MLP neurons of a small language model. Each row is named by its layer, matrix (gate and up: input weights) and neuron, and shows model dimensions 176-271. Each number is 500 + 25 x the weight over its row's rms, rounded and kept within 0 to 999. Numbers have three digits each. A neuron's up and down rows have the sign that makes its largest values positive.
A block is one neuron, or neurons of one layer that tend to fire together. After each block is what it responds to, as a language model described it from the Wikipedia text at the highest values.

L8.gate1236:483501511495513475534511471527536511497503509473538524499484496504490516515537531545490511509484539486518506501481473510466488496472460468531492505472481539479469491474534499481532485520499500486480434498484517507475468535497527450514453506494500493545526474454538481525496565464478515447
L8.up1236:528526488516538510523505471511502509519517487484505547498517501541517522517547505510460484520505511530513511479491535480518506486515448500504504504528520529521493471499477490508514502501497522497530466488471498525490526499518478494533456515458509497479467514485521503516535504482492516504
Description: Opening pieces of words about schooling, careers, medicine and law in biographies, such as l(ycée), med(ical), att(ended), Law.

L10.gate190:492497533516474495484508507481518489518567498500521468519519520471551499474464491563548488506519513489514469487558488464495438484503487487579533489511468541472504511489481505480515499523469501488518491503509499480529509513488498560528476530527524504535514489496520448518445513563491503473
L10.up190:513471499517461473529527496528506453452513499540515496458474534499502509499537441520462523509487491481493482542487523527516516503504490491551498493496517524485540507518535511499494533483494483485470458466508513478489502501506493458505489498485496485482495543472522479490515451495531498515
L10.gate217:488505516537494486527488492500489480502535519492538500539509516530537474483475495510490504546447497489493513502491471498475526527511479518485495507482491508544479479476522487495493495500526484541487475519479500493487512481533501489526485477512447499484514514478507499523524484505471519445
L10.up217:515491531485534551531492492515509529524483492482493497484440524504484426482521519469476551507493502491506481526467524524492526468531490495536528507517510494487518516434456548480500502469541504534529524474407460469513485501510487518490547481493486522527526524479474500518518437471549524520
L10.gate219:519499523510499507494510499511484480479481483532509504558457547489494490531458521496505520505540489504468531484534502514570479526505503457535500514466488496516481478433521451471444508494509497488514528492450461481496495487507474496542474512522508504514521485503496507490485526525502517476
L10.up219:451487505497519506496528495533480484513506466546512503502477527539540507496482509513476504497555492492501507477531482488548504493501472515495503513494510507493482482456450459483528501468508486443492513466507465422544480502463478482514519517507500484507528473464470478535519508537503522521
L10.gate273:527477456475481480495518497511505491461517533481493494537488484495515505519494511547445497515490488447528527525494545472485542518459502484504482476505515473530490465494503531465450502482506495504532476504508497522511474503468530479562453512508480554485497469478495509443508531512548489505
L10.up273:464505516555477461492510461568469501483517502533540485467473490548484526513496489513531507474486515495537504485553540501460527513500508479502472486467503472554500481478511480500480493541548495574510508519492500474507497490509500486567451489513464515514462503500528517534501509474550520518
L10.gate453:477495458548521537517504460491483489521462558508517486502482534431531513486474491479480494512510528508518513539562492459486498509496535537522493528515549534531485500482475464512475527561533535491521465486469513448527510509459536495509498493525502479506512511477523461514500514483483480502
L10.up453:497478457508453509522511474498522495473466528528514488516526524529514470516483540481524485517516490507522513516522491521501512539501572504497526504499477509497500523495513497518513466513507510501475496509523498488485503534488492483536505477492470479492512510508484429470477500507521516494
L10.gate463:483522495513517507507485462465501524529472506565549519475490525540478498511473509503501441493477488517536515522498514492542507483504515507518509475487518474507457485479500536423524518485460468506494516507484476469469461517487473536508461508504468527525486511476558466512497512530492472509
L10.up463:494486526511469484529559520485484464495522504459507529504473475516492480470540481517484493502491519536487465520514478557522481496521535526447485527508514462524517489487512503475512520440537504499513503497506526535462516540505466515499507466484469460506544516491490530508487523533468518486
L10.gate491:533473547526506469484514479498516510479526504526477481484496425490513465483473455454476552465522528489484506529519550547531479518501498567519528436493531531531490494499488519505481495508527483500499477466498484448510488498526521495508536510515472464479514469463506534515480518493514521493
L10.up491:485492484539517455472542487510478488470460451457522466512519507522522461513476499480467467480536516455534542476487497511487525542490468513469512470487505505522523463498514510461489545462476529524481503466504478447494483473533494512502443524477490501521493491441516456492492486483522476483
L10.gate497:493518495501540520531498482464499523484511478468537540465489520526508528544503505500483503504522506515472494508555523536536522550487482511498478564481520472468487492568529478454464475479483474552484474528490481518522512466506521530496486516483440502533467491512505502491509495483512490515
L10.up497:526506513503476488546475474492485480487530529529580531484481553488480483515464506510490499475502499504539463495550512507544517450474502484466527454471528521503546496498518495499518519521483493524524513528493508471469487499473479441481484516530484519470480527526462462469523488496504520554
L10.gate545:512516536497477485507524469495462497474505514493471493507493503553484486526512504524505484495499510502506574480471545473459508485525515527531517527465514438518450511482475471534502471489502508486499527500499483479476495532484516479470489464495495515478525485468492475511480516554541522483
L10.up545:545494472480476511514484488504497521531487549490504524471522540483483505521543504473469522511486534510503519494484515506533478533496522475492475512545503510534501499499515494554488526505473510463473525492488493500508502519466475474497493505513567498529549494518532512510496452503554482501
L10.gate663:558471522487499497498525471493456517467477498503499519482516489538514485464491474495487521516503465503525487512535515469555515491484517493456505477529526462505497509478547474491500496496514514512489509520508466512485488526488487509528535474485472550514485488512498464517485457477529502527
L10.up663:484508541531527493445495466505528542477517517494501483510465532507498499527501497543473507516512488471520477497510510451497519501550481503463507462545515528484516487518460505489521473464480460514436517503463466519512493489458498501539450502479490519486486531442523488439497504505492563491
L10.gate670:494523476495487492492493519541469502467557511458559471480503503504502454546515480499457475504517547500534501482497504505525494510492487502516477502465538487491528476478503486487503502506499502518492500476558504494513510492527487548478523484494475520513495487488504420488448477482499506484
L10.up670:501535504488482504505529464502505431467528509504496560530472500495460461534477484479482490545493488481496512486529494458508498496527520481527528590508525480508523525467464526512502494537509519485501491493526471488451489479462475472488504535502452462498509519480517469475459535484506513475
L10.gate712:528520487543481537514489450496513485483512487520498514507561549489520505526509494502496489492532480520520495527532526548486503437494498491476477486531456476477503524482458517483485434498531467544469465518491495519494486510476445528544467490509461495525455536512518503532504523486535488479
L10.up712:530525515495524522488524504489462521470480495496492539535566475489481496497436480517493495486470462494523499526506503541487516497531485518484459432508501539536541498490540499484514451479506498524479526522500450499489522511489505513519529530518487489511488541483453505512468531504537466500
L10.gate912:503509500508450500498500547481502540499522498516524479509473542488514474474500492498542505461445542532498533482541531487503511506500490474512529514456517489544486501522528547499498445522494508517528482484467535463510492502476566501488460479486466496504521527484487473492490538488476520528
L10.up912:466493477507543473528498494528505533482502495580484505526544479535505488493493509445486516505509480544502533512546537522528498552489537493527519507487462479492502508500517511523509467521499485510498477542508500490509504530500437476504481530475464440480512508473499462542486512486531507527
L10.gate917:532507566510471510474507504508525509511547533506538529466483521493507542466498523531556509548506509517504461483503514528494480514511518513496517474504467486512531544478530533494508488480510462499514500510507486507510489541501505453511499518502525484527483510468442489502547516484510471512
L10.up917:547513491488480503468542505476502471469463519523511489493438506558490508505487465508450475491538461502511514475480479511512523490507478524461471516453464549484484505514437492460476490502516461479484498514468452480496537439463449492462501499504475437497515482491495516524488500507499499456
L10.gate960:538531520543473484472500540489500500506523522528495499513509505515550473498501492475479474511482545496488491516549484521524517520472520492473454485482487519494543477469441515476475527526468484473506493517501493494437503527434510492552500482460490510510498518405489483500546494501457503483
L10.up960:504493495476490520482520462469461505491491504521485477465519485495498494476479479513545531513538527463496507518444498476552553535491483512500492485487466515528472471452513486506473518476539505486487487523499472466456490471497463525548490544534488515505489466486481480500538478505482488469
L10.gate1194:476479503500468499534554508522521563447466509540497490504505506490520513537538491510471454470512488490497471513518514504526486528547501488503518477463486518539494481502502502524496527490448513513514493457502529470522497538473525528486513511493472478492542482480457486533493514529479497496
L10.up1194:483508496456485520459548482479522523520488482515479451490506494488510481528464493515530516467501542540525494476507488507512457475508523516526457525533544475488504492477520517486502483519540527497496482543471502529493500427513553492537481501510507515470497510523483512498510465496493496467
Description: Fires on a lone first-letter piece, mostly "g"/"G", that begins a word split into pieces, as in g-rew, G-ive, g-ets, g-esture, and sometimes comp, cont, sh, wh.

L3.gate51:462507525526504520486540498543508515492510520508501499491500546503523485493524463502458514486490474509502465546489486486528536511520481495484442550492553470531507501515484476510448460490469486484531496515501499550480486535542507492501509486502494485535530492468489486447459479505514497492
L3.up51:525478496519525548514501506489505477486501484485490502490468488523538489505489519484546516455496447517486538507505523517530505500509487505512494511497524500535492492514512468465494423446487463520486526496482495591494520502546505502487517480495531504540506507500501474468470544503522522477
L3.gate121:496471493501522500502471496474502482497503470488515522530517480532512500498483508497434494492522515473473523530517472539516456487471484508495545463495537473483517450532515479529480509450527505503509536524505524507469485472541475462485449515483528451532468481495491527508483509473464513520
L3.up121:510546476511504532515502495488533514466505492486489514548502557479511471480449473547458471487511524487503499517479543550477472534505487464457488456561554477526486455483507521547498520470538520495494506489469534504519520499486511436506515475504476497530515470412477480518506495468507509504
L3.gate1079:466527496462462503478526486489485537501499478441540477495507509506483533529499503525472517456511512491522508503531500505499474492556493511484515469501530517506476497486530514489456515483510537519530499575527501487515548466503503512488511468489509460515503508525478444518470492468494493481
L3.up1079:522527491467472536564499505524502497479482478459512502490529505512465456512549511507499499505490470455501535513489475467490489538514536520510506476527525478529486524504523507484518521544509477537531493526485508520496551501496501491503503501484549500469541453545511477490506517507517496499
L3.gate1227:470505505504486527489518520473507539473498466516538502484518501468495461498498496485458484521500554481469453491467557496546509517547511504478516466452522525481457492492500482513491567476472471478454496480540488489525497498500454530514533505497491521540502458500509528505497442568484502471
L3.up1227:481468558470511523511518480465489490460504448491473523525516497548488527484476496519498515534505536491498497502508527512520492472498467487489502524489493512479489477516501493506494514487459482451477508489539483481543464537547495492497492495465516524484492470525505551491511511544512525533
Description: Short opening pieces of words split into several tokens, in any kind of text, such as wh(atever/ite), Ad-v(iser), D-o(ge), und(isclosed), St(reets).

L3.gate310:487535496523495460483517535493464525484460446456462481509493522479489496496488500494520513485534522495554539518457494474525519502499500514503495500455485494492504544494471519498511516500540452529501462579553532522480502493490513509503457497490513484496463479480450517521471528481484514505
L3.up310:471481484486512482484497506496488512478496515485530480466511473480501484498511529485525494461489473460536499487522525510518465474495496554514527488484521539524501522519466534479497492514523458536503475543481486470491500447515484538483520527487502476495489467485456541556531459524456533468
L3.gate335:464515520510530496524559507484500488528531449494515506478479505497469483472482504518550515479509484462553511499478539476545498468512565501513517532503464534525472542493480533486487528512511490532503459522519532561548493491489518493480478510495530539444517484527511487507541480494490553545
L3.up335:504521491518499490526567511488499471480516497495485514496464492463427534517489490509530491498539505472522528499516461503534478504523511463506523507517469511532512578526490532542487521504522507492532480529478510538477512518479465507439513489464465494474508479517514508542545532489525531488
L3.gate455:481514505506490494489527475516462525506511499491492526524481504512499501450472464468483515463506485465536537488514478471530469541523499537529536474497517492462463486541502527450500500520540502497528459535507502524484503466505540456502544487518514499491505517506517482510499475504516498481
L3.up455:471457493483536506519553499529486522472486500447540504497501504537492501492448508482464491515557508463530532476511494514472531520495503499490506431481524502475547506496484531522498483488551499529501482530519472543450502459473522469507532506494454529498484465502523503539498457454481529484
L3.gate1183:477514558513521474531486565485475496500525465518516527483538503518514477492510509474496488519533442469495539524520476487517489505529454521518492494488452475525519492529505538452448507478542556500542476539539449436529537503550502480491477501499471511482478500477483524442519507556520466464
L3.up1183:472460560481492497481489547500481491487514505538534488492555521508499446434556492505495528475510488474508481468495492474503494471517521521523504489484473483491521531498509537538478550539509506464488449471534489508529509449442524478465476522493476498488456477467492524490474491473473458489
Description: Semicolons, colons, periods and conjunctions (but, and, while) that close one clause as another begins, as in "flat;", "two more discs:", "cancelled due to the pandemic, but".

L10.gate33:505518480469487532485495503478506510477493475488463532463464546499499495503522465520504510474532482540467489501496507507459517503501558500521517435521511506480451543474504505497517501526506512487496554539507520507457460515489534509521526518475488525479476487510506534514480551525521502514
L10.up33:507496490504502558493493514511482527496546470456493500525477487516487545541502483513513482486516474482501519501460469484500463538488535482489492515518509496490532486526515508505498465517465497527488502457478525504474486467498462501517484490465503545446500525477518521462497449489440525494
L10.gate132:496455517494457462478529455456467449523480541526506498492482484464511527515506494530486506526526521513477491465535467518542451458496483503499468472554495494501510488518508508508508462545477537526507525487516518501526519482457476540526506549514485503495468488534530497480455502472484494529
L10.up132:507496498501487493512503509512470543508508496491503523527504478538533498517490539503529479469485491497469495510496524541549527489471506491470495557502472471480514520512545466469486511455477487511470489515494493533511499512532487560503505495508475522467479516534483492462500533486517526547
L10.gate179:509500494499515527535472518467483515482527496577502494526488455485534521528530509542520490505491509500494505477517508504508493515528468511485515508487480554502516483460507512496520511505498497528474507497531489473502527563522501470444532552517480464495469468496517516493519524550440446508
L10.up179:490509506481484532555489465502501552477520513476520514494490483476553515496453489519506513540501531509442474538501533513507507526544489524522531494472486502524472482500485503470543510472503498488532462546490526510538482484452482502487526476477474489440503464487521496484503507452475516526
L10.gate216:479525482499531493461474492507490515461517521504499467483493469447475499461506451476512481509489514511449512479485472506481486436510524505484486509495427495523530476465470537489509511458523496543521449464513509532491488537446479531506506526458510500493483477506488531536532519441498484502
L10.up216:519483509479519497529514541513499503550515453457488487459515514524500517539513478521458482457532463501488484480519511509514479482473497508515475485491506539480490521496550528498523526515497537509488518535500478541532500506538494538473503489497488497488488485490491494529462436524461516494
L10.gate288:486489550468475500485512455487480516516482481486491404457486542478498497529488526486468531498523490496540498455466502438502518488464513462471470477486523532513524470480489498529510503484478497463465496466501485494442517531501464525474514525503510448483474481500459512554498487520479507497
L10.up288:526500503498503493475498473520494503507550564452437486472476527537509501543524485520505498521474438528545513454469516525493516516505505504491475507495451493518480493511512477489504505496493449509527530509507472528476520532495469518489485489488462542523507503495511510484486528532508528501
L10.gate326:493468479488477528506482454468475501537507508467469424490503537470476543517531480496475429524515532525509544462497480514488478485535487527490534466524526520468565514499475538488521468502521472484503522489484503516525484472530470473484509504508531494481499477492503515485548512519511458494
L10.up326:525551485563484492499497496514516494503485527457509470498529533482547523479507472507502482524482522476515432503498514531516512497498474454555517531518450555509507522481489522499485490470510459526485553503502480540490479490498477512534521497488508479513533516470526506502450502499507545465
L10.gate523:555515534525444515494533499469532497512526525538536492498503499518485471543546474489439490503478515466465528502510475483472499506513524519532459447472524519502453522514472486447437550476536508468501490506491495491500483498537522496474524489531508484471504497516475503526530447522476484483
L10.up523:539460529491494520546461519488549494512462545494462542496476516471493483494513534534518485469471541499497484491508522471448474457493491462524495504484521471534493490508492477498493510537514508480487500488521510496568544466486492451493521503539548459476471549530488495488510502482514507474
L10.gate540:534551472461483498467458511510496489489514498559481472456548511487542524505519545530469525502526525504510505502488535475535499471511499484487501483501498513485489518541524490467514512480511486525477502484491467493479492471522491534523479476507529453505505434472519477511528483535522476494
L10.up540:532489499490479516523459506517501510488531550537504465532522479470507494514476464528520500491524481496500517505523488472521518490463511469531514497515522525481513470518536514506532544497475496517520534539579472493490509497472527503519530469495507477515500516497481484503494553468521514516
L10.gate550:501519493474489498484518466481508462465550500501512481520466491512457503513521548509460498507502522473493511486491504519470501509470509475493527567478501541477524528520507460540479528478550502488473515526494513479501526511514492473512501496494463542507515524506465504478517522510508485504
L10.up550:537549489497502440477495475495507490487514512488527549492476480563484524473447514532492495502505476526513510517520471488510470462515484505475529502556500525487533534505469453499476457482490480514509531488475504496488476513474430495518488503484513518492516505506529503521524486536471519524
L10.gate631:506473561475520487449444528514468541499508562509465504514512496468511499500498532529528465515487462515465503492486477508514463454494517473485542486465514526514509496493516514514536502491484535560480483493510518541509497525512494479480476524460521506470533499445518473502489507512462534504
L10.up631:524513498507487490496529509484489572477491476498510494482497506498510527493491487540495530496469489473559505500526475560504493455518518553542466482504490510474527480474504454525607491479532498486448468469472453519470499513501488493526518460479479464464522515558491497513480520509512488513
L10.gate863:500487509509508519502469477522520497499492519473528492503462505482504499486537531523513517524467483560528453500553509463449482463490508481486521511520507518534449471491515494508512491539541484452478512472522483494520495506467503475505504480450512500465514498502513448480498535509483451451
L10.up863:496514439429487454534505482513509497500522508462518490451467495507530520515549536452508491494518542535469473529475530487485539521537500498530532456520529492497481499512495469528479502511471498511525476468504542440451530505507508483532526528468491468495496505500520545492505466500550478513
L10.gate901:523518533533529464496515467522457475482495452503500480462480486523527461508482470503461514479438472461489535494517469491468524470527514476521506498476551505520491457540498481515492497467461518515490471505497509475484530503511511481491454470495508453515469495535471489534536513525552505490
L10.up901:563524491467500512493480477484496467499487478498514497494517522504510487535480527492490520469469508505519517532513550496499499499518484506494535427504569520520542459475521501494529523456487483493513486507511475453496478502511486486487531463510480484489504467483502507490454508517492532464
L10.gate969:502490509471488477542471466531484519454475513537523523475478524502523501535518475530516481507516532551543513536493495529503479492505520462496534520493476516544511486481553503510519505513517517502470529492502480494509514542476478500524511496475517486427489520521570526498485477510539492502
L10.up969:491508468478517505509505491478518465540503441506473514479476496469478483538481473507498498524487536496493520513491526515481432457507566506504509513489466487558473486433487538530522478488488472519489500517518481533446494481499523499501495476507494502507501498509484542544512499465470495502
L10.gate1006:519571497514478543504460510478506484501468519469475506525515470492491530459546528473480480502497508480538515474521481484505496514500480497499497474512474523491494510513461466516528507502489468527528517496473494531512518475508507520484519467479507492498477478462504496484500462553476494527
L10.up1006:465542478503483519477500516529490497497532496508533465530481469504534472500515497434518469493488473461550497500481519502512476530504486522485528513484531475519483503494498461513534501479533461503518478543445499506475478486455476494504511528508511494449478543489493487498506497523515519487
L10.gate1041:510518501501515471500494505499462541506494491488494506460502515499489534460463499523522530493497499517490500509560498481458462481517492507514523474486505501541517530486600483499518499494532523423489523510480513533479446538544496500526492466477524480532506512491522494483474453534480503490
L10.up1041:526481481499481465476470533483455522512475491541505472476481545519481486495507525527516491514515523515525494479511505532508469466464519516486521536540497478484528527516516509506505475532490491533485526472557520511524516520480477510486510521484550515503525514497546482536492518528492489527
L10.gate1131:524505486526516487514526500477510515482496515463513471466479503476480506460529548467486501513501520479495506511505487511506506481528512501492469521504498558522508464538549490486523483509492490472482517471492484532498486525501496503487496464459491439468486493460540473455492503514458515512
L10.up1131:540541520481497508521473511461482482489486496507504519491499497520527461495480493500503529484480509521478509525467523445458456486506469491549470542511490509487482517484462478476459496496513479497484518477494492503478506452489512498484503483508485496460519555491513482472529503538466519498
Description: Pieces inside names of academic degrees in biographies, such as MBA, Bachelor of Science, MS; weaker on list-field labels and mid-word pieces.

L10.gate100:483508511503466520492505486503515493457497469502487482502531473492503484525479472514521504484505472460548546479511524494514541510505498425493502478491520484525492490523544451526490483467490495481497490504519523514472478499535530503495488540508458502473532471535466488502491475492474461510
L10.up100:529482451462561506469495513477491510505476468500511524554508493469487481542532509503576510489488483507431557482493551507486467488467499514509563470492456476479475518519508522469467534489493488466498487450544497505477456492462517506543465493485474502500493519500487471476507483513486545497
L10.gate135:482528514491496502517496510521502545503495486518524501513487484478504528484512529559473511456498484494491490485491522523482496508497494511440516480515524522504459458464540551487474542508479454541494486508461511499455450470526478491493456478448460483471534502453526513491481514510485445512
L10.up135:526465476491487514475499517495509553478510541461468514502486496511489523459492490480406510516457548517472549514535497469530514547502493495475535489447485551504495493483514501550512529496494523469476484496489474479520490475484502488495520507538508544527515512450492477501536491469506444485
L10.gate355:480546524484529436462488457501489453480524474482491498521558489478483497496480422482500494524490496468493483527529520462480546509490510457503474549515496475470479548509531480463491433545500518516490483488499494485508509488514503506475455515473516558495462494526512519498532486499528516459
L10.up355:551514512508522506513464501521476431482510519478453495416529543488480452475509515490489463512529469461475487519550516521519514511488488498463445472487488517495515552526518511539505495486462495497475482474457507462516476492495494510487516487478477519470523481511518514489507504509460522480
L10.gate443:495493521461498498457489487517471518482481489525476515503527490516521493497502536500474554518498512468474476465500512514536499500486501467512474455463478496471497494518513490476505508476480515514533509441516490497535528526542504524454525479465516470472502482518489514538481498510478528498
L10.up443:451490495473526536530435446525442529487453458488524479497515530491525541479465500524460468513511498515503478508482494512478540503522451512474523570509524488545493441548486471498501529497451506526510480477523526470530517503497502483483504508478494491514523539496468495485492511520502531523
L10.gate503:512497519503515516519503498524481492550518510484508479480476519488519452508519500531491503508487511493547524475488482504527512445487476459473471474499481489511499489487456482517520429501570501521499501470516490487481541512475521499506520479465517484541480492529507527472514517482486469526
L10.up503:500506543538533491486473547510502508524500510476544485556481492506450495501486478538520501522488571490479495523468542478502485462514531464496453526506479461497520514497518513487530506480532452480504501512492515530478529533495500528476503490514533463499504489481470508537508523441517447523
L10.gate549:541497517496523522523520469507476486470503478489517474554480490503503479487549476479492493480473554499484526510528504470499488455452473498493506476535512481537507453526511516457466449434526444507499491507502487492557512510491494465514513496515494460496498523491482526504453476495532492486
L10.up549:506504532459489459534478546461531531480504519492479483481465541501477492469526482469500509496524485507503513475496491525547467505470479519509500455480520493500469505516484500480507500507498472446540504459481518515484522507541493513535507515507502487513491504428448508500510492461516490525
L10.gate577:530540470529520522467478539485504566507484475478485524502550554532507510497497502519488522466474505484539441512521538504466474528501487484501493554528475493457464526513501490496488484503543487512484510523506496532495520514503479537528489508485541473489455517485490515511506530567528521498
L10.up577:490537474498462497486547513450413492530559514475509513465507510457495521545558504481462482497470481487468453483492464536534501514512504577465484526490488455502524527478513501495539502506508525533482525498495498524476536474499466466532495466516498446496503524494475504467493497491489500470
L10.gate827:491525537483454531473453477516489490483483509496459488527489496481524572494517480528481465458480487470476513504547500447544481451527475500485492524503490507526552476467458509511493525504513515466487541531483514474516512476481494526521465515530508494484508513474496459524475485487491457480
L10.up827:555477526522526488496504538507512499511539517498512480569508500488513510512492517501492539512502520507508517514483486472526555505512493514466525543498489449531492523481487491490453468502502520498531462462542480496533505558533506480532467496470530520493465520480453462512509504481523483506
L10.gate861:514479482527473473466470496478567471522503468518513497493512481479510492517492489486526496513522515489461465500492473498541467481473505500482504539489490469488484525537475512489512469541515510545551523482516504467518501499495463498504520486504489484515505507551483522507511514515507454474
L10.up861:494457518489493536524484470486507511500446509496522477476497474490487487500529519505532485515516507501500510502531539500473550493457489530519457543530533489440502518487478500501526484542494466533486448511536470507524483475515525478482521540474529529509537524498531475453483486517554500505
L10.gate916:508532499507523511486530507524488519463473476479435503478513527499466474454544509513496449497463455534523500541497460518488509489469524505475497471522473512509515453496475516517488491483532464502503530489529536506507455510469538494489496500439484556471459519492489478487502489478480475543
L10.up916:486481462516509482480511510465450521458476511481539515483498500458449525518499486509493492559485508494514524497540493499491504486435546539489475530505515492495474516466495536512490510450518531502490445481527500480490518501477520494526508526505506469503563474466531539489501533494473508490
L10.gate938:501521499496525508519505548506512524423457526490499505490529488518520504477500511489455479520502499518491499525503519546536496512481499518492495586489551451493461501484515470465521491486495489488488496533482490514524527476480474495484484539479505508495475550499521486497531461523487456492
L10.up938:491469474491494486503467535484512537492521491522510490516524497482519474520516493485551558469500501477524527518490526521508501530467533526460502545524536460470485550528504516496504454484509541505490451496528513494501515467504483518517520529463463521526512527452535485498519492464481495488
L10.gate981:471496528469494532490511496480482517490468528493523511515499524543463488515508448516501484517490527466475493510511465483519529551488506473501453477456461480509450552551500543528508555509489511532488502486506471521528478523460471521451509510501465491462485464489537515482548490489508448528
L10.up981:473464547551526467481547518506465516497504538511502511491461533479489498507497495534536459516481541478506527460464511483530521512524506465508522497470505471502484482495455478523502489491526474484520470482506504498488510497490534516511565474571524474476500474527487493505506476546511550466
L10.gate1133:498548493475533481532466533473477512463535528502527536498500533518508504531483522464545524475479541502513479555487494530515547512485468532494528504493492484503462489464470498512497517485503508506460471483487475490512553491482484538498511470488516509479500510475498447496474540524518533493
L10.up1133:429516520536482554491529528476540458492503529454509481514551466503512498531451490496513450491509525469491531509499473493516479514520506508517510467519538462498494540552457485492516563487446497462535495487469489471481509515474503500521487505482498513535516566488497500488475521526500506522
L10.gate1137:525522484461475515503476533495484518475475490505464504551543483481503437493497506532432492497492516478535505460548513482517501475483483476534534538507544516509513516529463484549544511503454527511466489478521501511525533444469474538507497519501507510526523500443482432519514512494538509463
L10.up1137:492508564488486530479457456446494484521481528444496541498459460445479479517498508477495492483489470478523501460484493520528505500507464485466499485515529501513471488505520517475557500506484483501476540500458524503561512471499510463493534517499522518512501529489548462530509527514522474497
L10.gate1206:475495479526513540482534498507521547506483529533532471517500495518490488511476470486513495500513462529468511535473520506495504487498484477519529483476518488512490529531483505455504493545494468511493561521495460499488498465500490514473507495464495497468496512506475502522491500483519495458
L10.up1206:532502530466557489490476506500505542504481534524490496518542501454545556499485493519480484459514524507515464523483517477477523500465467479522487498462526457499502553479503466521500492495455486494502528501495498501484540479513492551504531517486503493504482491463517472477478527471519459536
L10.gate1254:497481495464502505469501532532517559466507544499553472487543509506507491477503447476488526483503439508482460491532489478499468501507471488514511480541518484475480546503499505459496463490506464538512562437485463509514525527489476565480529523519470471509507489467474527487460523510524457516
L10.up1254:500501466495476516504452533537504523464491505549495476475487466518493500503504515487495486559500437526497519515498479506513510469529471476488529477471496513510491486506504549458497463512492523470485503460497481510550495520492515523473533484504469441491455530479521531525505505559511537528
Description: Single capital-letter tokens (D, B, G, M) beginning a surname or first name in cast lists, sports tables and rosters, as in Laura D|ern, Adam G|awlas; occasionally commas or "and" mid-sentence.

L3.gate41:494479470568435481480513475484505484488491560505509510516465577517522503483490507512459507510510469551527488512511481503554504486522508501541509480460502521539496522523462476494534491487515474517513512485503493536464470508504507477497491528522511494452458522490463504518521485470480497506
L3.up41:528547482458514467500526540473497458518477489530503476489493451449496523485524518556541482502531489531478486517545549488490479514510506482508533432515487531499520528482514489484502514515480519488492499464527478551493526517499466491501497533472482464497501527442514509563490482535475497531
L3.gate424:498514517488501501519495509498457479462511500495509473468497489526556493506483511501513467510486493523513505497528488506469457500537504497537515531489525567507549485497522496513516523535526541522521529522458531499487471546505504512502453435485531463478498485437501482512502517505548497519
L3.up424:522511555530483530507517531547492516488512496478493464536511531482508539525489521483502497482513493506489506457499493474518487483536451483518526488507532511516535514472559445543494526536512525537506486507495482481493484491470539466488496440481482468487511549514494502515504496535532458532
L3.gate481:514493474464433506507478527503501493486478517512506518504463453495529518494509530476456518536470470482458502517535472503500458497518511512487460484494495524526515532473521459472486539493487543482518494511495488535459466503574545485498537507461495479483523473515530494491517543487523476490
L3.up481:520505500458514498494534547532523516500474475493492506497519471504468510494525521499430522533512543507460474502508511494492451506514500526496494488486475524528506459496509458477540549496476500479519500499503475502486478497548509510505567503449489514529502496566525492528522487499512468453
L3.gate1068:506519504474506521514497508510505528512504495519525490500467611539485479480492533544466487521519519509529480493481496494492490460563524531484492526492532515464439498504553525537496530486478488486497511474507485505505491501516496451526465522508501502471523494554505523516479491515490444516
L3.up1068:548522516488484516480468508508496512464506540487433477493454512459490496527486469497491511493476499466464508499451513532451462483530509524470504521510540519506493533484530514486491530497514517539515439481501495513505489548539482550476502494458447471508460487507493519462557491520501521423
Description: Word pieces in biographies about schooling, such as the -ated of graduated, of in School of, and list dashes after Education:; weaker on scattered mid-word pieces like ab, ical, ish.

L8.gate617:483473484561461501503507524488501498503497501535481481510502491511526511507529519544493493443526536507476493475545494451519488488491532492501543484553464444541494504483537454496533515429501540489481521521509493477473476488470481540500490514497439509503498511493537486481527501511502462464
L8.up617:481517489477490500514541536500496488460500493494527541490521484474464495509514506495496494451518507509445521489497464508501496561513483488496508427532518517532462521479507508477456491547470506521497455510515494519461518516507457489450505478516466486502480491498477511462518529522488467491
Description: Word-start fragments of a main verb right after its subject noun or pronoun, mostly narrative prose, e.g. "comm|uted", "f|ailed", "ac|qu|ired", "do (not)".

L8.gate428:492495519501518511485458538510501517479489493524484522524491456507473503442514545558511520487525470491508483472516514515519531575520514512522520513509467514533494542541479506552497512481466542489537525495505498487494467473482530511497475531491523512504510501445482493499520510508524457498
L8.up428:540477441541528482519499508503486469464483520515505487522543491514529457558494513478527545500466508495507428484556514490481527507465491527497534511524531506508464498509515499480513513481509479523545471532502487499519500508525496452511543458528505526504482539466467499518506494477490461484
Description: Capital letter starting the word right after a person's first name, like a middle initial or surname's first piece, e.g. Connor B(azelak), Edward M., Adam H(ughes).